config.toml
n_layer = 9
head_dim = 64
d_mlp = 1280
vocab_size = 8192
norm = "layernorm"
positions = "learned"
parallel_block = false
init = "uniform"
init_std_down = 0.0
lr_head = 0.00407
decay_shape = "pow"
batch_tokens = [32768, 65536, 131072]
steps = 4986
MLP neurons of a small language model. Each row is named by its layer, matrix (up: input weights) and neuron, and shows model dimensions 48-239. Each number is 500 + 50 x the weight over its row's rms, rounded and kept within 0 to 999. Numbers have three digits each.
After each neuron's rows, "fires in" lists the words (lower case) most often at its 100 highest values on Wikipedia text that the model never trained on. A number after a token or word is its count.

L2.up914:492402522581560572526524558563448501496448533454475557496500486543435402500576461528452401526539521562488395573395576575503439541405530386522571506487495569454490461534483531469462449493514518487552471449528518562539487451457497526605592549546570486505388537510555548427378451537518547523525485516570468469520491572499428471599554483506564530536553519504504484466563461483586505576454571481568548430412443545597502590512449471504531524517530555492451460486545482500492488458425466527524490494573548538506557481456482437456478495553572533424472492496445506437594412490404549498
fires in: "january" 23, "may" 16, "february" 14, "september" 14, "july" 12, "march" 10

L4.up1267:595419556579587520429535547452474515495519490527534574508487400530467441604421493549498535490447542428585504424443481602579531546501518403523538453449502461543493485498514545452563536444454463402468423497505568478525510470503524536528424484413499573486578598439467480435402543468438463430500475445509463546565531500501467509510554537544379461496470586444485544524461486449505511468513485500511403538456492516500595482466485425392543401500495533502531599348511593454560582494552513387491505477531486445557453489501589474577469548533476485471402501519527539484442493532490491504
fires in: "was" 32, "is" 29, "wastewater" 4

L2.up639:513424463493502542498392598495552544512485457541516536536502499483542448519461462471473572508423447440502540518486540503473601567576486497532503421537522548461449455468513424505565454415482511484535436445525513504493530439498499605531441446530546509497494467519528509576438514525497474457355464448555525476442487540524451386571546471482484500496423551534551473492528483537478555379447445543486530537389538502475602506561404436505616503434466471527528450457591543535509422549468545458524528542537517465566555485474581520471452445512514522477468562553449491453458551568519475453
fires in: "its" 79, "about" 5

L2.up364:532477542549498515545558408492477466401506427512551532589541538517507559568445466506486518518502493540568444441489483421512434420513555516499572524405572455502536436452553592440522464553544593539468445548555481539480430466574467542535457451514489450535610437545444487503470449484484532558563512501549535541438436546564417465468512434562466507412494470489548579434445535529562390524564517567455446470493536533546496519577502429474427539461481572507570515527502547583424452584434527472431544443480436577528527555538492564423484462469442518454512484499543531490441451438563477447
fires in: "have" 34, "richard" 7, "with" 6, "there" 6, "has" 5, "john" 4

L2.up941:475471599545469505478484520481591470493540485474518607448532527575498427499573480527453466455476452456553526522574415598464567418477540535494486518432576482465437559505601449548524506436468490540523449560418510436516443567539471443499597487508483490494482365545571439498559459459433485486571469551549539445484545561509497522424562492528607503559491557517450398549476481576496477412493522475540473559510484417486433374454485461473425478440516501477456637471445565512557546456466476414416511450476451537571501461454387516601584445458474433552525582509565516473485407556480570528
fires in: "began" 27, "signed" 15, "so" 14, "made" 9, "decided" 7, "brought" 5

L2.up1063:601588450499452527470549558489540590497525611538433466486559445554488541401504525543575506492475500505528502451473610488528494543509475473572534435530529479402542469524406484436616460527465429578533465525560541544505604472504458434398503461522435553465585554450502468462551485502568491471535570555504549568584503436491448514590487480549483557550585531461495520556499527468555502419461525517417592462515494529520486529531472477436553532472425418542473504426525602448525550418487456463472584515421498550552559466488493428439500444400455579476593556479514509472528477511473476542
fires in: "on" 24, "company" 12, "around" 10, "crew" 7, "married" 5

L4.up190:497483473569558514478491438477462541503509496482471479522504513541482446480455473482466551516482405454505511556598437531483562524498517481430493482475408413434524528581429571499552532549467505477610605532540581443520519437442512554466510461429433457497522536461500437534451410509439462545581525536496523471488476529432606540614625449513467488550488574528506559621486568494487547489562475453558600534441421457448561466486500423470548436487571583466396529498576555524428563431473495520533495446434551533516547509438487559433448473493451441511583444511501489427537443578561429428
fires in: "0" 25, "been" 15, "was" 7, "paid" 5

L2.up149:494656522544551521412429451435453422531522518485464488499449462503537464460469528518479538532501470519487539559520378472603514488452557512508461454511441428486557447556473411558519442416444539500426484492525502446462444436554490483476574501485456573440443462543469534567453503492521453498510455453520432456600560516498368547496606514462542496537490497512395549500555448514477529571555386507511453483550557564569499474546460448487451449459507481441506513538494466557525544444414587479553535528613601581607618458520457453536495498546479519475431472509559485417486455540506518511
fires in: "was" 81, "on" 4

L4.up1219:512579436421494501604518517436514551553499524521455487518582513575514432503448479546560439552435549480541512448585435561485538534510467547488505451485505445575568463447499520568426492524514457449433514470493569460474455504536446525465606575533531493533422470576549493534544512524504456399592485516496530484541474472476559490511531524445569489441451478559560433539490505448474456498412582528485347402484506533441486462469526482470430428593500499517454456556381442518449460447477495561430479415521468484455490480557513410478467457422510388462540548543609508514419520536465484510
fires in: "son" 20, "jr" 12, "husband" 7, "wife" 5, "police" 4, "brother" 4

L2.up305:431403539497471465524585548405477509520503500557482497514506464506472449477428532480558503445456554521531487522512564453579562455537519470520468431527557546558428530530542498453414493403567477523608402596518437539546451516488530458599610457471499447537404486538448468511457568562443414433384533471456396557382498561477470478568543405474468473533512510537439426464460458490530506526552556526557411510403408435534414499489463488469445560560528484516466530542520432500530454462481481536548557499564398603425460487496567590583538571472434487500544532567530412511559517489589498500
fires in: "along" 20, "due" 14, "able" 6, "discontinued" 5, "inspired" 4, "beebo" 4

L2.up250:518577432499519441440464524505496509448553433498555482554470562445404508508435406544497459599503461413495499471582447477462598454444475468473594519540509471475564430431524432431503496545507500506475561501447477431544494588486501476507453537488490512535446485524553457541492488443524440454402555505563396427544582440448506473455568577533470532571462548534513449534486456511479460419477436474484506542501545524431482501495453528505499431440451482534425562481523525456518493418462510505418447440553475361532454416485503395454488469537483457493536555546478526494496566504583459540
fires in: "us" 17, "region" 10, "sr" 9, "uss" 6, "route" 6, "east" 6

L2.up682:483567484483507604650507558491436489527521473518620474516524515506538584537460532468428440542623566471549563495479481382547469523469502507547484528486478452466543537458513531427500543544448477525589332440605425561456499468470420453400424500413396515477535429525527490491443533474518570459514437519453515564463556503446535544487546493557515476419514479386414557562533494465410584467565452565546525435466545444516520569513480508529530454617479618500494476528510457447421483533431502456530523446499478505385479596514493529519552502542507486600552557492461427467498476462514530477
fires in: "with" 24, "both" 17, "well" 13, "have" 11, "major" 5, "has" 4

L4.up95:579560491446485513537514662556446534517554542427502540546565536526510406519563585510511569417532497455478447507461509482480490476555608500489580549559523439495566535477469503520495492383417436554561455483581551505492544503474441526541529523484491486495540399474548457466517601515467651544478560544480316575445555573505459497418450543423467452547565579567486529430520534570472521421533570497500490555480459517501528476518511505487498464477497486510500439532464497435471534528509527538476535483542492505459438586524540507463577584452495433525466545543479550471454477446461537556
fires in: "the" 48, "other" 7, "great" 7, "my" 6

L2.up1203:482527535438596467632515562573516445514424541514509548528557459485458409433438564495496514489534549427524470447482468582429465500512403498442466479495465552469466437519559500497477512556542350424456452490491557476526439509437445540661489459505404509538498508567568452507458473601572493417407473484469492493532473547434607451469610451567518571546519438518518508524479558596429586500486406465453463453495557502520526524472556600577423536496553538441515442563487471529415533490625557505590452425435465515469492555490463481502496578558517430465500601508534560512451511520459460481
fires in: "and" 89, "et" 6

L2.up619:435603432469463415500542465532447547417435500413533482530553564539490499568425428493496492633473392564528496554511522583528518505425480510496480496475411458546437504428621500467448516450458521489514447488545434626513621543487519592397517498543524584538488496440501438495520478523436531421516423454503504465492499449508595510566533527562540440481489543543543547479442566500454409500497482443542403525574478560514556510452533515534505456533519610526450545494477418486411438463489472494452479509524549386549536519572423441506500473512495451478489514465471510554482523517567511539
fires in: "code" 13, "system" 12, "language" 10, "data" 6, "services" 6, "consists" 4

L4.up1084:516548515480656522490555536560511481499534489574498491465518464521512475519445514411559528491439452484490405407428407594568492438542435494493570436498530595433501501456495536587550535425475426530419507537527549598450471510453467501589502482470495490482571488501486434525499486543484506368584455604403513504525456558524466579452533466486511480583502461531526512530534488486423503472571505448520417481523493402506517465488558436408469514489473551521521440544486459511464543557590567524525608450477511545496467443436531466512434586441527565415567488500524492497469572509442375495
fires in: "to" 68, "by" 5, "and" 4

L2.up186:517507460473442595412472479464458497488430482496449510407518491525499472467464485470511441458581517458597455528536460527480533501567593490448511522482501461432473483475468462557509469539513474463530580351499534422474560462468556515493440482544458560496555463562530472471585482509526489537558444523550415542555552527444527527560490509494485368526524610483507535570490463512568477541569448470535420518466443467511380426496551473525499545435508470513495494410581579509505619424501516436476476598520519573564494586435536439480446523416434519446446395469504491494575441475499398498
fires in: "was" 74, "listing" 7, "appeared" 6

L2.up114:556345433490467466427536530511550564550549468512426474497458533475570513529573528481487610483389500480483496553518548382518447472468400438513562510545484511508534533516445602488523498513508478508521453504388562474421437547444577441595489413582573495493512574536541537478561545552470524409433530531515423515559486491484520509561457522499497580613527568507486446397442529498471502550542495444341485528610454474483527427599555572413487470538511564449479531575449525434465481517522412442397455447570476455460431462429457499472502536625534485457458515528552471464451428450436568442
fires in: "later" 11, "currently" 10, "often" 9, "requirements" 8, "soon" 7, "finished" 6

L4.up903:535437589533566490408606445535450575518510425490468476447512473514421559562403509410587535470522526434525491499514431510561507500493425371504456533449497577468407464494582530383520452549494593463521586499435463497520438494463500460556439366528542517493501510548407577423472540553518570514480483466541580471482470568472609459516504490482504509595438534547522536492472523523498497343523509547472502526488481489561497612496484541467450460551506532497562476415431465501544536518562546423517415489526586460548484464551478507477520588462443623503485566510526461443526436434476543417
fires in: "after" 30, "of" 29, "is" 9, "was" 5

L2.up126:453393421547592461481457418410424506457473477499625557486461461498436448480423515602537499583470560475475624406438501520552448432496511502502550478507502429548453528447551479495430433527493500448466445505576564550526470516607514489563584459429430495505493548592460531486467534454504458490503505603426500544547582499512530541627449524481518404557470477439531595561535491427507476558455529424454486482483532516437546448489547554441577459504383475580466398501404562476461484509552515499463499555461601484544495493539495466494514466502493552428501499433472562507506428495428487586
fires in: "son" 20, "children" 13, "father" 8, "friends" 7, "brother" 6

L2.up1086:480483577534490481507509463526394496480542499493546506522506440624482605592524431464588480436507486576512511558507490446520507477494426468493482388514459465442525489516507514515513542490427442516498540431437477486464525556487474535495408407576527567508499447504512542616496578608521497438499464561562525530488539494473489421569544499516559458493534466607425469482453382384490491532471490493492452522465447475478492496570477472533547529447451490501469531466461421430479445518530474450519508528535416495543485469538485349572477536491407481435529623514472508588413479486558475511
fires in: "after" 20, "win" 8, "however" 8, "recorded" 7, "by" 5, "earlier" 4

L4.up305:578404534434384449451491456515570509534490544461477570460518587460471568563468502564500508492510451419544423438473448490490552479506507467523566463549536515520416468496555572602574512455565467519465461458543560521545538443522466531553517508451558485490519455598554461385437478451552484529463501425491527477467465537486506458508424474554507539470549591454491524502534523522495497563486535542509466447466564554557449528558552543423586435519425511474557511571437488566507422422472545549457484419490542430546510577490538475497457464465507486526570450510370487434550522508629449498
fires in: "his" 80, "her" 4

L4.up997:566433461405544432443452538437564533452446529460463489446480531454461473478564517532500547478486425541550532453542482464536539460558568502443527519451529604608452430543464559494507422491470425449551531476450545426492415501390578565476423494486549510531471505498465468511481493426463471543433564530447435507613431483442520389546437557502585426563503498457569497474496505512454437486551527536462553511428541452482389472534445444418566551549469521564537487456468514486484552508543487537513526556548530512487477497545606557541442488501555473530480568420539514599477517483467557581
fires in: "north" 15, "west" 12, "loan" 8, "km" 7, "south" 7, "east" 6

L2.up663:511481523431618468463442426519489411510564508520481507525556442488407517535574501479524474503556404474561555521556497562571555406526516477601521468492422504570423600438516593485524455443498452540503548492458375483509461480499439500378484478563541500489560529451460437520431516485470471515463509530563530500369491480450468430445453549449587462461549542558464560551530493427563481507443488465533545564549540534534586523516388451496469453530472442512564557648484531530486518554511528451554523496545506484456517522468592532545514473489508504557528557452485555493443527531564504550
fires in: "new" 25, "county" 9, "east" 8, "west" 8, "southern" 8

L2.up73:547472482416474546562391494468491478503509538463565496485570485462535415496542578568458496556477499483489489522490539502498436494547401452462495435595485492471442449452540498450590572452455525466520515453525388535546532449558357537449438540532449437507497474505499477541470468567511451466491573470498545453426517518481561569487525463444508513567544605505494550458506398475411523469454472556508470549530541480375480492438543459441505418491362466518511469631536437479463514529360573458502479487516507432504478568459593542472500453548517568478440521538481466401481560573464424441
fires in: "its" 44, "lat" 8, "nxt" 6, "wttl" 4

L2.up3:545555549465503461434475555510488507471486455465436481580530603460430520555508532540444508480579516471481513513482393430479502522574472453472438527472517458547578538432468435528447460447472508541559411555473453505511591504543588488440486540557518559609519436463488424521472561478502448513471543541455549500494558477447550528483519536552573488487453497572519458389561371466549576429508581529480481513539499429377479528484564471596530479527441485557542544562395566518430551514445546537584488420553466532432522551476448421533484398612533499529560451490448570518584572531517560468
fires in: "professional" 16, "south" 14, "conservative" 7, "british" 7, "american" 5, "based" 4

L4.up120:440418428506533489492468572544467496494455473574495549484546544610486407524466451463510471487499446495493396461422458556486436480511453549595432501593504494585420452488460449444565458506487497532515414523573435628403519484453485583511520459452465503469543543466483477524593487452524460482418489506558526515587500487534543471461526497458485518528503540502473441586602501563555583424634546454538500506480533502424517474556464550562510522544546486564480437383399488392458600536479479563471508487484556475579439467503635480521485561530495473499431553541448559566420506563390488575
fires in: "the" 94, "an" 5

L2.up296:481485532391572481542462500542501571527563448460390472447521423458525519599517526473503515459490410524554552468538550507444460594594504477529368594541359518457497404470384462427599396511466506504446578527591552432479518502575506500400429532468463570498576510557450458454450453438441522481491510471491530443562533458466552455473563475579472591477608526542484488521474555529549488495430537539441516543500590544505461573466511492444483530529480493467521530475508504578460564434519537538486476476483524398391563518568575536485423458491565493596506592542476505479523466447469550527
fires in: "on" 96